From a checkpoint of a small transformer trained on Wikipedia.
Architecture: RMSNorm before each block, rotary positions, no biases in attention or MLP, untied embeddings, normalized queries and keys.
Training: a variant of Adam for these matrices, 361M tokens.
MLP neurons of a small language model. Each row is named by its layer, matrix (up: input weights; down: output weights) and neuron, and shows model dimensions 48-175. Each number is 128 + 24 x the weight over its row's rms, rounded and kept within 0 to 255. Numbers have three digits each.
Before each neuron's rows, "fires on" lists the tokens most often at its 100 highest values on Wikipedia text that the model never trained on. A number after a token or word is its count.

fires on: "o" 30, "one" 26, "to" 13, " To" 4, "ong" 4, "í" 4
L4.up1096:113139140095117116133139166117123146156140111122121170131110089108172147132113137120110121111109156117121109127117183130130096146142087127112139117085094122128086093131122139120148149138063084110152087143118124114114155113109167115103123102115151139107153111118084094104134105129150131153111184130141145125104117107157148139151176116124129145128109150163134176095143122113106112117147
L4.down1096:139164127152153155164135110135107109126114148103121155173105087087158136125134078132142140120110137144105107145142144128145148127121120114094128114146175124154119138136149106118096101114096151099118167175125104123137143152140122110109179139141157115111144138134106142088157119128115116101133113111101123209100112177124173109124068108184117100131136097141177095170119156134139138127119

fires on: "0" 21, "ine" 18, " " 12, "3" 9, "iqu" 8, "end" 5
L6.up61:093145097090157168097130133146160092111129135089081106133125145134093104143136126155129161163156139153131086126132117162134120134161160155138131130151139120127143129135129111093122156099137077092179118096102077117141131158143134179167084128140136135147138135145159102138145128154102117138160126125122114103128142137144123109128123104123137149132145101150117130101159148132127118133191
L6.down61:133189117121092153138152107131123135103180145138127102105160118140101139138112163110122119115117167137113112124127147116126117118119154144130139165134147148096118135118156068145105061127165134104182136172158102136128127110145137081119046115119128113116098125094122147069107145129137144115104137125150127161056105126138105151069147090147096142110117126136141128159136139131122138071144

fires on: "9" 45, " D" 15, "0" 8, "5" 8, "8" 6
L6.up1335:120146153093113140147117158090121084156124125099134177139069140124093146180125119173135151114106168087137127144157211149092146105133174097135134100135082110131134112122137135118113124123111109123087180105103134147127111189169137135127140119132137100116154144139104144131106102136115128160087101113130102126141163103154135093123088123126116109177165135111150159128123168128110117106142
L6.down1335:144158127205089111101117092160117114106148125094129117153128117109124122115110111068138140085139148128175169132133160105130108114154116164138129110132108158121168141086107100138125097103128129157163125107108169176129133142126156134131115144128128103155115142129111082136166125113120107148145131136128100136124120133153087116138152134109158109067150117138140138118112148111102173132143

fires on: "od" 36, "ad" 25, "ud" 8, "4" 7
L6.up1245:143132131118145078133126131132140139085158108134120175147122120118171079145064138099125152099108101096082145148169138127113124120097111128179160153160110136129115111120140134117137124097144158113121112131082115169094145099146111115063090110152093114190106124125189144133150136131112119132140112135101152125120132129147119116129113081119116144172143147130127123077129146104155126100131
L6.down1245:127090159110125093133121096168154108124120129115156108135175135144154162165109077171106114108096156100164129138100120108165111123109065137129117126147167082119148098105109132139085150096146131130154136115084134123147138151138110149095147097123076125109123146159170137131106143145170130135138151104163124083151154103125155189099117122120158138098153100106135105135152118150129126139099

fires on: " At" 18, " To" 14, "o" 14, "ception" 6, " It" 6
L4.up1018:143117087161080123106118139152140104115129133105112138129121088101163174147116150155097168122146131100126128134098178165109146080134115145078129141104138152113121096121096136124138153137131109143150137131129094121120153181136140073132151123118115106162179108117134122138125139122108150107102132112121120121102130140130129179175160157074104134140080154167122141123139142104127131095138
L4.down1018:126158133137133141144144163153089116136101130167105147127125124090155153149128154153096117125119103122109100175186096150140140149121127116113151138133170132133152128179123128129111141104077123091115138168087094120160128155141164099178129121119169109094093160150118119129108107151158114082163118129141151113127095154093132176153150128158140098124123090149143114150126145133147113114105

fires on: "6" 36, "4" 9, "8" 7, " j" 7
L6.up258:117144149153110125120089115119150138148128135130166126132095151102149090139126110143143108121097153154115120118145156129076167146138157127102133176104130122145130117129134177139143153133130061114113109176116098124151136105112083160153111108137176118110083095081098124122146171142121146095153133140102120142118153149071061142090164123135129150076152138130104100095137157192093112119161
L6.down258:154126137141124123162168139129164150145144119114132119138120154131137158194119118131168093090173069130122127160123149149163129122134116146125128120102167183172081119192084138149150149156123146151127148099125124142130120126109136145137136147114088125143096110127098102180108105096099090101108077144166154130123089126145104140124124131145072105065114137085131121124066113142113174135118

fires on: "1" 25, "6" 15, "ab" 12, "iv" 8, " %" 6, "n" 6
L6.up666:118091124083130127083127145123129094128156104136132125148148126107105187129141160127084139109128142051086148125128126093125112140112127090169143165129109115122160128133113163115127129171150131139105162132092147149136132129112126099138113125123162144123125139142189147158097145126083131105124152095080123126117080132192137118134108120148123148148137101140151172121134134125139136136141
L6.down666:158133114169114078075153115181124128111171142140150119101128121112110114108134121144087113110107113085104070132132132108110145093135108123116137123123113112138093103081124109144134139105117108136114162141095100138130153105134157138136100114123156124149133144096156118178140161078144099150114119141140139121086096146150146118134132135153174141139143151105116096128111160112115125139108

fires on: " Le" 16, "ra" 13, "le" 11, "ys" 8, "el" 8, " de" 6
L5.up1192:149133161107124146108159084151139068122114139081133123170102093149128179094129140143155079182096090143126076145123140108096143123128114118087146183153150141135125140121086116138123076122103097122111151144110104154058120185145119151109126138124131130081088116110133127088113118126104130136143107149148142124109140099129133124093135143148127142117111102083162145124091113115095137111166
L5.down1192:116116142104115137168108099118118157141116079105183139108119126120106150121169137129102155134096110119143091152134135130110105155163162147155132151108156108078119157125149145159126114141124128160119160087130130155121160118132113112128126098139081091122145130156112131126132139128176111137122141177140140121098132111119135133154146170089105150166096144114120127137115137145084116111155

fires on: "8" 18, "4" 12, " /" 10, "od" 7, "j" 6, "3" 5
L6.up261:146128110122137151122129130130143103127149119135107113119140154134141101153083110132098166136143103157118106089154161113122115119099121150183126151129114142101143106123126187136145181119148137095139162150114170157131142156157075118092087143148111115163123140087124161130167130155123126141114117175105133144140054066143099153102100128153115126123179133157081159090154154086120122116127
L6.down261:160132125128163116104129088125090103140117181089130087124136144131155111100130131142127117126135146125172076116106140093123124132137123125136110131084114101126117123085126153100116126129145115111134111127143105124145137153126110140099123088120137124123144126115161097164125186114101089096116147147098163140158115104132164127057145125149094113068155096086119153140142154132141134103104

fires on: "pl" 23, "of" 15, "enn" 9, "I" 9, " mass" 7, " appl" 6
L4.up1070:125061149104180125158092163164136156117130162127120094127147128124130127128145103135100071137133113134112112112166134069142125113087101102179143139114146115084113142126142124106097153113091125143126184127140184129112112124158143094166122143154168146128136094123118136127140181117157117127133137107122109133147126103116111088100112120124127130095107145094104112108121120095126136121127
L4.down1070:145172116119145140110124145141144121105135122137149107096162125123100144154133124161134129131159084089152121108107105120155143102099139110174114158109145140123134157075118131096142082165164160130169121103182159131118165116144115132108137120112156102117129191157162161136126144164163159084153162146148119143165175080096144089103150102115132079112130163113129131139182115108132069095095

fires on: "ra" 32, "le" 17, " tra" 14, "ro" 11, " emer" 5, "od" 4
L5.up404:151138146116131139069161114161134128141103132142192117149081131152150116115122165158141115122149086101103081151068161123126165067093115140140130139123118102133093135129110139146131115110163105123123169114094128187089114079151151115142154154134179123128132100098129103111136166118111123112162129097140141123130133110120146114130120158130142087103134093151119107102104135155116136101087
L5.down404:097133150121114149149103094143068146138158128122144161073132108095100135121110070136117166113112114169125119174147146123117130125121102105128123122135094119123100156069119118134143126181099150176101150122136182133121160129117090123130124122147106102112094113119121097118146133161165111118120120139132151096110134093141141089139109134124113148127106151100129112123126120183145154131120

fires on: "pl" 21, " same" 11, "en" 10, "ool" 8, " turn" 7, " appl" 6
L4.up671:122078104141145123121120145108129132126170139117125120153161145093095121141170101148104107104122134155089119114124186120138152142126066109169133146177155129125103119122096137123115162139110122122111127167190147120129052109157153135142117133131134139136142106163127106144133161112127123116101112127139098117115123100120147130118106140124140158153100121047127139096131143127105130112121
L4.down671:122166111123125106163078105127124117097130121143090107104128132128131126129119120144147061103077125135089100162120149149132171124088116137136143110156159168121104130147145129109109151145074186089152134124125110095106123133172112114171119160140130129133134156154175168117092145127119122132166149156098126149194138128139142107125106117148126096122127150126162104141114109172126142119108

fires on: "in" 16, "ream" 14, "ist" 11, "out" 7, "read" 5
L4.up884:110099101132108107174135174117143131138138140107107126143131110155102129106148158170180121106112184129143102117146147147122098126131110159135105176135101117082151116127080153132131153137103081132123106125175121155106148114094142112130123123114153153084125125153175117123158119130162132135142158146081103131147137127125166098173134131151177134095099111138165129123109111096128113168087
L4.down884:113154126109168154140127077144170134120133124131159130105111074158139130118154146156113096129108087183146129133123133109146168105120117122142141147137153188114122123157138123167108147118135156139145151147129121129110102152150101136173097114142136133113103107128140112118088109087170140141110133140124136128122116107164147103101116168125151083133144135165149091166101115159129125145068

fires on: " " 28, "o" 17, "." 14, "0" 7, "1" 5
L6.up989:120103144112155117113169121092162111152110148100209128118125145151157096148118132103075137167091157115135132094113179111090101142132152139136132157161102142139132133136096114118146134135125092130124110116121135156182109129087162146148058112167138139111090134123156112134110136141122132110152116100155096117107121126116081076142142106124127141124157097149104096099132121106127123109209
L6.down989:168120164120142158093143143136131130101155110131169094122120057150128135158087118162155135123143120095086105137124125125125103141120119125156141105108137135118118138156083129127118071128136119135121173120133101110145118130069152132109116085106120154179099105115105104149138123108146105130112092178137183144093131124123107139096132134133116144119118153116142160096118134130131180141139

fires on: "0" 15, "ings" 10, "5" 9, "om" 7, "ez" 5, "6" 5
L4.up42:129108123146113146127151144122146138119141117148084126078133137131145092107092131136140147108134124115141148204158080108132068167151205127145156136120086089131105113117125129123154104111132080126072156118133127124130148122084113138078089132118146138110098164094077124090150125122144129148135131080122145133109126169152155131157135141135132121085065137169122117116127137113092141122147
L4.down42:120088129152135116116161086131133129141154072140169120089150131139111101112152121167138155154089142172163118166091148127067134143155138122096133171107116124119141124136095140112125099133137140144154129154129140130165118158142117161096115095120136105086131117147126119135127120142140150121152121154137170118111143140149122175142116141184136154139141098168133117126147152149131087158102

fires on: " m" 21, "0" 10, "6" 8, " t" 8, "5" 7
L6.up1128:161142158104122134123133124134127090120133109095167137130099124145127148199068130104088165132150130094097114125129161107106118140120184151174124128155088146146122144136104150153136133117135082137090151079119109133123136117115147129143123117106151105142112126077144112088123113120110137112160098130151077110114121101132111114105124123104152095162126139108109119109133171163136126114111
L6.down1128:153113146143128096084155127163114076084161136070123101113156110088137112138127133131154089090097136123147105161095150101115143117147130171134160151120136143134122065159122117161144121113100110150128088079119067149133108134110133118113127094180134123117106131099135110130171119156170118130095137151133117137126114097133090099126123125172144115101166136098126093110097139134140134122136

fires on: "ab" 31, " j" 9, "or" 7, "6" 7, "stant" 5, "ov" 4
L6.up168:125181143121101138127121117143114117148139130129130114126099124130127145137135159091072153129109161118096136160112151130124109105125104102119173162161092158131161106120113124101099123163134110110119122160130112153140119109116103090109101123106170128099142101071152110150092089118127126127140129121125110139117097108153070137118156105137145155134108130127161154102127097093130130134166
L6.down168:177101151086141113115143134180143117119160147093142122145123124137160171143139121153153142128124084077116106173148124115127150121132125129122153113133098130126129091147129093135122142127150150142149164111138137130122152134122144126119114139123104131147143105077117127185110123099158110141108109142157165178138098129116136107144135176170155154139144156088110127110088149162133100174145

fires on: "0" 40, " " 9, "1" 8, "ours" 6, "per" 5
L6.up1175:128114126104162178111129160068134118139133142099159122132123149199101082097158119158131146156125157143158136139182139095100115146128171123133120149134165121147114152136081140110157123095122091170152121101109126140140155121173178170136098121107151146123125151113181113127183128137112137104130153110132123121127109175130107136122111141127129148139154076110125106102134139119115115096108
L6.down1175:108153108139105146124150113123149135142127111134132133101119093148115116123110162105125129146115114124109095077142122120144096146157107133103130104095137119147103130164133172121128113115097125126152122136130090112151137146095120102124075081094106109116114121137148114168157120079196123099161148119155132162070136146106102148105166109133084128097125122101141095135098116129131217122104

fires on: "ist" 31, "ipp" 12, " Port" 8, "enn" 8, "ime" 8, "ream" 6
L4.up1017:128120116140155142157109169150161151148136130130147110122097133106141111175114140138105155115070159156090129145128145149073112151139104118138132138115139093059135136126118113139132154099126116144124125143162142158118124106085155090140121127090141103099171140096163111087165134108127128179200132142106145128134133099118119069123107155151146126136092125146163110173124100121111098136147
L4.down1017:091117120142145133089156103146150112097159144142143140124151110123093118141144146133060123151115112140134153107091128103155175131142110110128116107115161138118141097177172164126132125131159145126122077148129125122119066099107091119138126106144160110135101118134120131119118117121167103116094175162183134113157106103131167079105123151121137116177159138091116149176105106120145109097139

fires on: "to" 18, "ou" 10, " last" 9, "o" 9, "ucky" 8, "out" 7
L4.up763:152139150149082077105153130086128163151114111114156174142142087115154116087101141111136166134131121136169137147072179190137148146136104140136132173148133090119114087120105180113150144129099078106124090121108128096139104122107106155111150122083126136139081137170107107136145089114136126144123131099094156124117113131123133144136091131145153128167117181112106103121126095104127139181119
L4.down763:144133124136095152139132084168103118088108140130148150095116105128096148093123115103107143119084157165066109178109108110174129143117107139112130115142153113164111130186124098141100143104119103102101106132081122119132145120117105104126162140129092112102101118135093147127183129118143116153146173084123156146109123134118138116123106165165140121142107125121124096133103139171157162109149

fires on: "ra" 20, "le" 9, "sc" 7, "o" 6, " Fre" 5, " prot" 5
L5.up687:147103164124145146085116096155105118107112134139182102130096111124147143156110134112086114127111112091160074093138122123116088139108140131111123181098141153104110114131095121116105125144103122142096158127089152152049107133153117104155130116122133121115135117102124091117142168145094114103142130113121118135129135113183094160152078145152126135135115122141163115142127114135139137109103
L5.down687:140111122149129164157102108124073135132145084116151123122135129144122154090175150095145133151096119139129110138144148090144137146153137137091102137101156155120134155085118067155139136123154162134096180106145142125111165119092082155166129153072125143162115134095090112167117171161157063094125136158113118113103126140146144103155158137141095166105141155147142157122169102145132110127129